python train.py --n_layer=11 --d_model=512 --n_head=4 --n_kv_head=1 --head_dim=128 --d_mlp=2048 --vocab_size=34077 --activation="swiglu" --norm="layernorm" --norm_place="pre" --norm_eps=1e-05 --positions="rope" --rope_base=32700.0 --rope_fraction=1.0 --qk_norm=false --attn_scale=0.0884 --bias="none" --tie_embeddings=false --parallel_block=false --init="trunc" --init_std_qkv=0.044 --init_std_o=0.0 --init_std_up=0.044 --init_std_down=0.0 --optimizer="muon" --lr=0.00112 --lr_mult_qkv=0.7 --lr_mult_down=3.0 --beta1=0.95 --lr_head=0.0142 --grad_clip=0.5 --warmup_steps=200 --schedule="wsd" --decay_fraction=0.817 --decay_shape="linear" --final_lr_fraction=0.0 --batch_tokens=65536 --seq_len=512 --doc_mask=true --train_tokens=583300000 --steps=8901 --dataset="wikipedia_en"
MLP neurons of a small language model. Each row is named by its layer, matrix (down: output weights) and neuron, and shows model dimensions 96-287. Each number is 500 + 50 x the weight over its row's rms, rounded and kept within 0 to 999. Numbers have three digits each. A neuron's up and down rows have the sign that makes its largest values positive.
Before each neuron's rows, "fires before" lists the tokens most often just after its 100 highest values on Wikipedia text that the model never trained on.

fires before: "3", "4", " |", "7", "2", "9"
L8.down824:476541507485401516378488516499474403497507509521503432470512576443440541483569464497470554552496489497460579492401519523469473449518460445512455526488655492547606473429522558412414513453363444469492568616490588513510503582458494490518524473530474518524535431440551476498512446422521517561583512544482542566471504451500395564561566452477556492473466425542418499553492508488457414448523558553516597472477406592532505433542527559501437498415394610458536534524528558681519410457539459558533509451535502470474510519500484500489507528450436547493540516510564506542476417525469444442

fires before: " |", "58", ":", "3", "6"
L8.down1614:484536446548502573514445559496515501363469471550448505544553503531492497507502439493427472498590522532466484505404498405538553621476521533539480532456461477514523448421421468439584559495542381516536488448370476514497501504497464519485504452539490446489498493560540403465493556360578461456490551559495517495490537592481514472461544491465493413476492441405477420489513478435420489461484536531528515585480482393466537503466439454493541455441392517512510535626548325593480404496483490378589455485543502475470587491572511539538419519488431540517416540494455480599599455557524541535

fires before: " ", " |\n"
L8.down1817:582552508559456514595527483516503496517524476474552512529439526655490497511504496546431530481526520557539523464539456478525536508477533459584607486506531489547474500490528558539640544488539521548505496556539523453495441462442454490508533488536456519515461471460497574460510534540575483404566414477542521370521524532519410567502488619532490400472461421406559481498490580573455508414502473515480372465547492495511602488525492537510567455517403480531527497437446431400455431474442484439459448414509608473455501492541431559520512465506499440524551538594498518533519542527593652493

fires before: " |", "|", ".", " ", " |\n", " Albums"
L4.down1212:512491389536541518513453514606551445463486520499438478433493520483457601491469548555501472511519480414492492511546527496503503528449481532480445493605476517469583396566468572474428386396454476608521574537536523568482541528458517497469442505461453394516404612474462547571507474515495472438573506485438547536471377518468441459499443613521457499506480506410513507475582493459484511531498449501470546539553536496476584473470492502473476559532516619536515473468500513541554481508529574483492567485494494405439506368507552634461550573498509483476529427485550520401503514505426503531

fires before: " ", " (", "0"
L4.down560:452472484503468425501610533503500522501418507528428542440494461493549523490403514537564533555533471459525548576500497543527495479536469533577438541488541494480502498485490538541468500511486543549499565444377419435534535484449476500500594604496443620628463512389446561608527532469386488499534547569526484566467475456525536449537465562516438597464509451462493392512523545516476522476444493545431562467500472521460598451591468490520505519522484511491442458416560533435571470464504408529504470493505475455510458524473572500453537480569454491581486561550418447478452545459532571581

fires before: "7", "1", "5", "4", "8"
L4.down422:367514463430471538459526428416455468510482548494426452570441462641505580502489565441474516466539501438536438466527522476503459528492560478641487401512542577532463448469560390397523425521539470488573459549522447514445483478482493548513514504425457526482464509548539508451454493557505540456578492559441498537550585498486440440531460469374511438577454566500469528501432524438508552466513530515502533456515561561537526530544402450508467472496531569535545511493484534496467410508521470548569504453539464456477476575495609553622510451558492511527502536489499500524464461599493526588

fires before: "0", "9", "3", "4", "2", "5"
L8.down1278:505541511617509462480561481408535488435520597564509461505478599469546448467499492558539485460578469508483474462625595462478471547523539521518448589538453444505457526435510524520493425576486478605530526462583485425517614516481586479526502555423432491471486535448419480397426542473503494482582450494559480506476557501490498402448437426483531520463458426508498521467503437492532485560522454561460408425535515543476513439481499455458588570570473476484506527500473522578561589445530434433518552478467477467546447485466529512508441576503418465474557507452558478507525510499389413431

fires before: " |", " work", " "
L8.down653:421421531525571480485447468551499567497476466448505524584512546512504445371504390529542464464511464477516489441398540522503448572440491530450500519546459387469451575482486475576480483431373480465493508611496458489449456557442529399513481538548457489429540417525446513506461455573545510537463449471536490486499528466603587472500513610422496497521510437566546488462516527516541532505488548495490422472489505438482592499526512523509464549581486467421435473516555418517472478451472475525450657449488484477561461528591509526461575448558516515496478477544526455451496494471426594418

fires before: " |", " ", " −", ")"
L4.down1955:403505462486462525548449460475513430488467520543469482514519475604535522509463490508471562499570470421540503408506602460531481505547555617486390460470455488376414491473497582352403503550586637494493559505571406451479418494435494498522479502507583512419575512437451545577454485508496669474582468377495502587522471553575514429436403478539474575476614566506526453437522468448495492496509496593485584472456556569433534501515494469578531510478420481548464501504478567378564485465500543516489526487534434464484505503438440479502539447465541464544450452566605537553445604481478500473

fires before: "9", "8", "7"
L8.down636:537482560531418571450525557478565567514411450483495393423524544351495470469444501431410499586453517502528590511508487659480559532501479408461414432493555412463416480450606479498543515463437455528502492569527550538515516514462555632493529517507480459485477516501515436459543593450559540510479599497431513553468542531493523555501508503542461468517501397531481530507435478535485515573539583497515574480477451594516511488515520529464418471558537498530469505434356497511499487458510467525456545495469502530509530582538434457492619521402329497441475470553533444420498475568533504527

fires before: " |", " ", " |\n", " City"
L8.down49:523519496484511465480553453540547510497529551484567429479578501537486489505495372469499528596480469445469551489518516556494424558507466431536388424523534520484529501487428486483483528442492453473507424504521497448499503487490484492512513567567519558510621511507506495448495454504556530537545487478494483541410462425554569604425464574491560558509599468514484545509386476466520565447452404502468412538588510460545484522439410404540558470601594455524457572542543415433480466480557490455447567453498524451512597550460484521436494485548563445497470470535517564401484526504532406484

fires before: " |", " ", ":", "|"
L4.down443:565509588465511566380529474515500513479430491462390438434492461436481507429538538443487504488472519548508458501555546560523524596518537539557411485492500465539597430406461598488485556536494518524484440528501517447487495499558552486475554522424656502510471498571616501539486388380497567482584567505393453599551498487599522481555602532416441591542478500398447492568477489501481550563475552465471531447524526471393456338386455483482494551553487512631530547494476424515540468438547495506530508492521493546538468506607461462564436539562482427510498437413449508424495515534558470471

fires before: " ", " the", ";", " |"
L8.down1023:457456524463474578498421457440429630461487480571472522463518497522419554431508469439446463499537527456482421542476452452476548527567556491533560464559502518446510530522473459466392479461541489583432517459370478470554506583429449535492589458412545518517543482515536408444450413487504486473536461637556587415503493430448482472470483515429515549555520534487574433500496476508488466493485523502530418527431492584479520524519513533626547517489565470451467416494461457495470442499380541560502486533539556480401521451514424434477532428540498518476593532470483427470594544559490477449

fires before: " ", " |\n\n", " |\n"
L8.down1065:516447503532506464482486516544454516457496504555456582548494561560519482514454473567495434453490484455492512442494531493475423542468429573489492433512533507577427440576541597547602508554545495565415464570407528472517509581609536509509477579546539513457522492517534452458462477533417528505515517518579600433551469557455474578502579610521550473530491568546469462523495478502494472422417448527504580397471483466541537407625455542516455614451472488500473515482375486342530453459535553505540497545438576456587497536495515568522544486568496528459436463542547505577482551487480474549

fires before: "-", "==\n", "==\n\n", " ==\n", "The", "==="
L4.down1326:604435521491459543553555408520464505535469556514554405498573464637519492520426542424538555653468497504496466482530492555572504475523495495478452489343507511435485491454531507553526534471530480520549542496451495510517543397473545475556494453514491602483517542530483488437505496429480590428556531525439534478640461497509456516456456431467451449643581496521513525468445415527441470443509429513559408520576514414556446507404490425488533443472534472507513501387435467500382464469483524432468510520463511463544571438445560427466530615528438518545563522541588519500453515482418625511

fires before: " ", " the"
L8.down1773:450494459480459584609510440494432502407582603470533513569534514509385471458553528430586491405525529581426485566495490500461441514484497531515535444468356460549508584542529478558566462464422593526502411531523559548591510477541511511536343486544519557501503469480475492418468489465553474434473558565516486488515495464546492515495482569500499525541447417479573491480457479484463535471413458520501440488535534535513483490585553536430508446487538478514541469499493445251516453514438515423368541504550554549446528540541490426565494477465443451519516464482501475459449443530530537511

fires before: "1", "0", "2", "4", "3", "6"
L8.down212:550513460546448616500498421456421518455499538540473469414379506471488492512508536557465490519519566498473488522480437526557426577490532560521495565536370607501467555512475482576514534547541491532576549479553526445449466501519568562489531362493473512484548523466549456495515511524458433514544465629539401565518472529497459540483547482493537479489577488409506484408535483480396477546578528548526476469498446480432567537467562575464432532486529451503511526496453481603470560454475547501561518474507518510549456537526503462510468609539548524550499492482492427593400372453497573536

fires before: " the", " a", "-"
L4.down510:543508453526525504457566462495444452584452507560534529645404402523503561514436533547414533476510502414542550562481562392484491420492520497486521553556518362503588549439484443410420483455551592546452520496511582466436472493548479526537506546465472452523414578510461497495524555526513468408437569573547494468488515434542503558442536467531516540516504449513495484564565499606450550527543436531566508497507410523445464531439441496518515536446449480422467479457497601426502572509440547463488440556511513472495434428513438394479527462557410514418504461424496382422557585527494439446

fires before: " ", "\"", " the", "line"
L8.down132:483446529507484468459467483460514378557455456501448548552412440532547520529507486451454518576459557447470552507562592443517569452441508497465465490474461525548359519465442476560541448523475487478498583446497484548521492489456527546577430484543485467493540518455436482507457550579512510451596466486524474535458479500435401464523610512503466463476526499616431456510548492487619542535448475519581492525573412501489552541418422525500452518470537664503423415529524594403516608516437556468462527475517527568503477529426478546532436426514540526473552535520564561532469601532479552513

fires before: " ", " ("
L8.down2013:586522463548485596673475523575461473541526474459489507511447509565525570516424504451520475453526560473544572440556470420501447457525474477540479498486460494475481449446538554458453518465555449617469569637494531533421456533481473512503524501555478470548507535556568583559488480480514589545558502470397513470497553498629566478523521640431595485521465565492501480606578502471481512390462448481526468502489537538512522411510617489536420595516608553607529452439487514484506445390443524439504500507576562458507434442482541491542531443513405453623482427579494492513484497425478598458

fires before: " by", ":", " ", " (", " the"
L8.down684:494520607430492524472511490473395454508468548476508479429525519468468517456469484510515638448465563614557588429407482495534525595555486462641456456484461479464442486425461506474490385423504482524446451451503456526546468550541486519516554476515427522503544469511424547478500459489542443533462540409450513531550554492545507513525467508392560411515517521420493478566475413464492517468496483516352525507392552376529495421512519385652439593491521550459505526491455478672536452499512541528495476507392428476529505496568470442533496479426540534601601511497559540450515473526508420547

fires before: " ", "ena"
L4.down1062:415526488490519473516475526509487574476488536430409571436529465368515493494481435468426463575503480564545436550613521420448520434567497504412471482509458418413479570506511547476465535438488474506484624516529396499473456570512486430513490551459538570516439484494565460470503521451491551411465588435545527397508472505442532435505514569478483515517494510508582512414511514508407469507508474493507500476533521527566498480456541470549474454484514431479468529557508463497546517461452509443495521478486464480472486442515466458466493468576607497559556495542486468555516536529553618466

fires before: ",", "1", "3", "2", "4", "18"
L8.down287:455484515605595430397600535491426471534502486507510422575512564591547486518482498529514478528524416512563522408482579527475494520485557527497475479538536489447480420566502506441525496481552452629550517525506572571465481489498497495571509533528441446466573454442519533478498579565494522407595463511499442504470487484486458534395493542483447550477479418411526557455490524385493511508573575532539457499530514503395496527523481506520472541600493415523511562490405515462561415426412467526525361486464558545452556548415527460569523496503501517540553527529437428430596588542523513567

fires before: " |", " |\n", " "
L8.down992:521474539511471474470463516536472526401557532472552592543454456760525509535439536489531520501536556475520470425579478459518480497483522658494509522522483485482443455534495510515465414541484556466522430514539536411440392418477498465454556516499506427484491438467548582498504465466468469413570442486593416454487515400578566480517512460501460434539516422471522517535460530525506474447491530436525472445575499526405609460511534502479464627497443385490526468530524543279485448422498511473513489490506516498483502493453502445560511472557473626497461552443459508520449632415485527485

fires before: " the", " a"
L8.down920:531493535548545497423557438451472471520479420490515547516458484500469589424478532497460379519513505580451582477515461475461501511506448505449536484460448499517466499560566533527504552481510560504443455454575513552531557466504496543509508498470459449501521543485461516459536479579544550509552417475549522518510487475521492541460534555546516587481481456507527514526489609535535450429480534609566481471540505468430479460523506542482495499432474441467558549484443623402475513522564512434522442468535508538451519451411524462496491602501520478534513527638436484454555553623398573398

fires before: "===", "==", "====", "-"
L4.down1116:498607504534537531538540461473473562519434496540458409629461443640470602479431479436518552491478581449548526473626524414350453461526476437537526483450483503498461528432557464567608572484457554528451517463432478437567474499516547571568447528457543524591540515514511450451526430397461466587542565391538428507518527441515511501541585492524486492552494488469473477500458582504501445464525449470392514464647541523428507456364539493509487529502463492530500559473331528449535395531490499456550476560514486483519460485425453504610565514489484477592566490495541524510449549494510547457

fires before: " "
L4.down1828:458515501558377448455559492485434520493511489485509506433399496539479467579540465538528515537534515442431519499510542438400558496591524506488473548430477488528578435531470518515556567496550461413492535539463473497483478495482517520434475617486480558567450476473433561579526408458512537478552537505448473473610434456547587489401509443460483525528486485498551502500470538526415449522529459555468486451444512522461492445516525499590625532505452396492529523570589481527604492490515423495518532449429479461468457495506439472526376495550432529516477520471452427519547517435520555555

fires before: " |", " |\n", " (", ":"
L8.down451:524578444376417487441518489376480481560503551484500467484461459615499502529506511442464452438540507465487437488480517583503448484518482477435577517425570527459469438585444491595437392432491409527453477438564442521530506512394535518484589492557547540485585456498542544482512520601528576483564513490538529496514500494515487543568497510488406436517521473481593488533542510519589526469472472472483519480507495503533566450510479545584487545538567453516487454539497480407437468534450403455493437551482515386475565561557413560519504536555450507618484567534470514523427518591438509423